Weights of a small transformer language model.
Size: 12 heads of 64, MLP 3072 squared ReLU, 121M parameters.
Architecture: RMSNorm before each block, no biases in attention or MLP, untied embeddings.
Training: a variant of Muon for these matrices, 6930 steps.
MLP neurons of a small language model. Each row is named by its layer, matrix (up: input weights; down: output weights) and neuron, and shows model dimensions 0-191. Each number is 500 + 50 x the weight over its row's rms, rounded and kept within 0 to 999. Numbers have three digits each.
After each neuron's rows, "fires on" lists the tokens most often at its 100 highest values on Wikipedia text that the model never trained on.

L12.up659:615438466555454453505523495456476500532536533502518476667572518549569473442534484514466566510515554392467468516497538562492543502453458521526506443480465531500575485506594451495497557446545372559476410499470535491428531500495482549527483560501556475537501534473477504523465480459456517518436539500349412503590573537501574452459461470466476477532489532543519547555547464497556415518522496561622495466524552454456335401522589550549512502534494452529417492447540527443485480561487445511501473499534479549497537466493484532474478435526471553581616558475505511564459497463444494584
L12.down659:587552511545500549533477554483504542582499537448508461515540443475578479466460492545515503494567438553499486500555428388511510493557501463540479522532482496534479475521495598497520455472514511494452409621521647475453541418487606503522516447437540584503506503473500450481536484502493533494510624322587537531486475494441515453505518517537481416406541518453414440516511581528605496501491534578365496419496576518377479555489487546536447484509499482502515509476571514518480565509521473498514480478413492459428477478539589475501481429507514433473442505476514455520546495484511495559
fires on: " f", " s", " t", " Moham", " all"

L12.up1597:558528450545569495419483603471525496460461496526497430457445550531489480540454502485566539577425427513549503470474388566412571469565496552535530507430537499644479464546411469513526575460436524526451518490558531531484574439469539548403427599502521500437515573508483525589544474444496505440608502498526513511508582561532513474568489512464451496474342506527419531443478422533524545387430545507537439505479520483511582524453543495505453471490447487515506449512466531532497579551507518547414555513401552511379460474490545434517445481508420450511562557451507520509507496465518479518
L12.down1597:490516470420531462406530438473467596497431441474528556475469443459480440495427487432493531527504575522511550440418580518440546486542512436556577554426514465456466539465497485473466562431365449520542546503559519542514519508426453520583464411559574506470545485539424435567536553428501508496425575505538530525508550478447479448431483508599462447564495402422482524485516492571484553552556448493556571578464497513523483500492527517502538494483488524553510444516499496457454527535520419473435418568516474540489472484447605489497513645586509386482546537554492539459562578594545453496
fires on: " the", " pre", " conf", " ex", " close"

L12.up514:579451602525465574551545460537532452482507513441478548546413561536499492431414491483496460496573474566503505501437514453522524590556483429468460430504434550470509546557575438402581447446403499467550566463473503446595361510468511558459430497454484510480486489528440478455473462491509489471472504532518512432526466463464434564570581519491556569502471620585526480404495513503510491502546417701477437532515506527460486480520521444526521567564495469460441487505556431475443554430479576451511402604405573550609571480488569535508504617453418493440450545541581490452514504446438479514
L12.down514:462500506540512523538418484494545533552466526434466518519436477616472456506529406472509500492499544549569539501469550521473498517492490480560515448448384440500501468497509484526418505415461483479403483518395445480576410495612549463559430447549578541445552455478424490464525525448523501500527379375540531453516597520367427452474467562438511497540545510455482503469542574513478483466483516508408510517550545455479488496502540555579554570532433523270479493537413524406621539428507556540497533500494534456463493370443555536500501503457445430517473552457502530449618513448517461471
fires on: "W", " W", "w", " w", " R"

L12.up1515:446467462494554367637557491464512538514532552566585479442502480516480474469501502512583524455472493458495525466511513511488427566469487575450492474482452426502434491547488431502518492480483457524543558478498525514478550445583477468562570555476520491452419473414516537555517436471516548467494465489427472480429441441537479581432493443415469524547613448442531387508513500581508482474507520445423439538557458449527437582512493392556515558499432578514453466563538493440532438526544548425465577549588593471475559549566446524428595476530547498499478469466479532502524415575489507371
L12.down1515:503465547510522458580577432522522481503530496569574552465445508508555569513564437480455527468424521534480556355574554369528512525531556602474499541568500495499463472515468523491529556499545503563426524488513437407481495432536477569496477545458550509497479517449508479436489445480467475573500457438476522513508545529565399551496503493464554460497478468430462608466457495602560447490490501543496473540489551615518489561444547410545462582483445431518484499495544553489507522535441388501478471506433487336480541496538472570448501457488575457431459514502572540504460405420497503491
fires on: " Mar", " b", " organ", " Part", " sc", "art"

L12.up190:428468442498489524504503536503548492504528534483519489558490508601436454565460479487596479454484557413547581503426557584493479474417541496503556425563455537501477558436513481432636578477392459521540484373519526467495511454457475579484527402554529527553406540512467569516491552523555472494536481486435506519490448529455557432406438455453462447487462448500503525508498560581552572459514467472553487499474508600605413480481479459467551449536494528473502582542533471461401494497478420566422524509585586562493467474506563512550429513501486462425489431454481583561492490585449524593
L12.down190:449535415447497451501513631520379500508487490544485493566573491600405493493512532429563582564548530596487476440458513513493500477547487481515472495481523611551509494493581543450503539535510495547489457434564520569518447567485474470475460519501531555530454608518521538533508581506483519517599524479458619458510592583547564509585537429527499539496448429566482549485454535601570579562480515465577506485470615428396507557510503484558545467514451430465524555469454478535471615597551481506496490507522548527540433457540439582482407456473442507463504459505546484455483523525456491437
fires on: " the", "ur", " r", " September"

L12.up1417:480465441453464579503405460507545504487496477475488498499484549461583505532477479470523443546527497561478534587425407521486383441550456490503526559591479510482446384512581493594471436520608556461537591450510582502549518467507536419460476611514532572562525590432400466558535616508582634456459528496524515559498591411537560484537546499416442603508394504472487457585519489530517507570517530469422438555509520559567638540517474519578536436597475533467515495480553501490452513495478559502501474585523567489470454591533384557586473590495507505505393476613497456533500451519552454434
L12.down1417:487542505529442444478464489570566567494535491633444564561529533487605433539517483525556466477451524444415472564415529488472441560520507487545483457490469459490536538534601488517521470511469458506495498549486474478548379488472445478493439569467529506471501445453522519518524500510557530459544512400466516477506508551555520459527487471421430522448454489468521482495529520410526552502555469554504559537540400551494558535533506478525485458486475487448478517421579466534478504401479525535533540473534472517503494511457560533479535427474497492501423508527468543427589633506467489555
fires on: " l", " sp", " sl", "w"

L12.up1044:447519597499627453483470526532461483534545568573468573484591574510462602426592520498435480522436568463531565456522403462554459549487469463503507482478444379527496481439496575466531522448468453532504483459518364394413501477494409565458521465450523466453482452523442489539521535477493544575568480488513471540529513542457453470389492535308515498493531539415420495497448542466470438508485460575523472474535423503534473542587548533504480532405419525465470547570403531462494583487534537469422434519508495488492467474467457473573490408474476528525468504479497487505596498513497439527
L12.down1044:422476602459470431516568543425439485472530524509530590471629486430539531471567443594530480472450471470484471504489591552472477457528465514488466460406470524564456513495557498437504536549421475521472476488513500484485516488528591573578488499449506530458494487498399399462553420403570389514519478524398508532548492509530472419502512574527549550452481473442423535464476593439491468480549578517546510455445441472539504580555431537499570627442513527432521554487542505573481587417413465471558468559485541484544355576504400431495466474491474480435479492534431534489486530552548387595
fires on: " |\n", " death", " damage", " well"

L12.up819:550519608462529432574491600517474614587521460483502499545544529498536448548497602453571457453444486511517549453525507520490469497572530556530495470446542452520577518525495462465553553569470506439607521506560514493535473398476659571523489399522385471417500429471467619393497693458434625541486442487497519362498480548460434497502504461549486527427424495467529432456567544491401541480465504474544450576614464588458447535467452555580497504531481487541502483542553535528459531522465559402512584461459502468529500512414607523494504461397492539528539462487523477481393589496465470516
L12.down819:531462446568523461457464447460404500548464527460547404480496482442444586496499474456527508522427478630522580433511488509467474545421493612418426662517367439488545531508552597574448486548466514579516477544534532527482491384531475548504486370434540596494470456423449554550400540470376464493620464332592524481434531605506480571501478577475595499489453450508500514452500534469422507553586516506547408571564414552416475552439489571468517498470474490503573459524527451443430448449466442469537587554509510450417414527490547541522558521380543460469564414558561487552488480489528546433
fires on: " G", " D", "G", " th", "And"

L12.up2682:489496554489509536521498543400481477442558539513479488517321521592592555500516510493486529567481459500468513367508534450494412506463525518539552490502503538460563439500494534440554481555495475549475607513459443575465534516593491571421493524474470446493546569514543532518533587475438514493572389519491471506511482517506523482368391431423473617482499479465425450554614566476470541462514568517509403525530491486484495496549439514505558502541575549508541486496543466478553478459408448483547417520421482480509462504462475474478357575510567509526483502469467496489496507510523521567
L12.down2682:451457529540481502529502531541418432467420464500512498465493421404423563493576526450432456434452578504487436552504457558547456463454521620498427430446500554533448502481536515476584549504501500473465544379580539538692507487540469534418448468512516531431428499520526474542464494534467542401477484514516491404554413530504509515506442491429460507398456584538517491472529507531478568454536529588506481474512465460491460586581530509387521461514482561527497598511449502542455497505512464446553482575462601468512575529450492441592439511463515420532577426483520509460559456601574494557
fires on: ".\n\n", " died", " President", " Died", " death"

L12.up660:581582514500531405511521424475517545524501597545456465492510490398533501451590559575418506535515491556468528485557459469603455467557570505413584519605524443527467505405584451544558476519501534423550490504550453468532471508437506502453530474534462501507567443565465421505514428486639554403445461516592457452514498502480447472469444466447448555527517540447529525492472502549440568439532539573471440432501490533541539511519575489567447544472518448524575465434419451493464546488583580480457521559498581507479453532494409484570499488533518477545584508511479510507411564478523544498
L12.down660:511525517469573416510456517370518497505486408469548523555498586500492494436526507455573485543516496480545516480514495532494525379429441486527547486465556461579492464553518548467449412449464525464595496459461559513588477450525411480494383464547490498457517526504497488508474488502574428402424576336527461474519496407484512440482482447536579534462501527494462534579528543443470446471599502620454399557559497539550513541498539439544558482486555506490470451452470514583586478351475582413442568536465558480550436471476509496531440522488515549544493555476433568408472488434498551426
fires on: " K", " Z", " sk", " k", " Sk"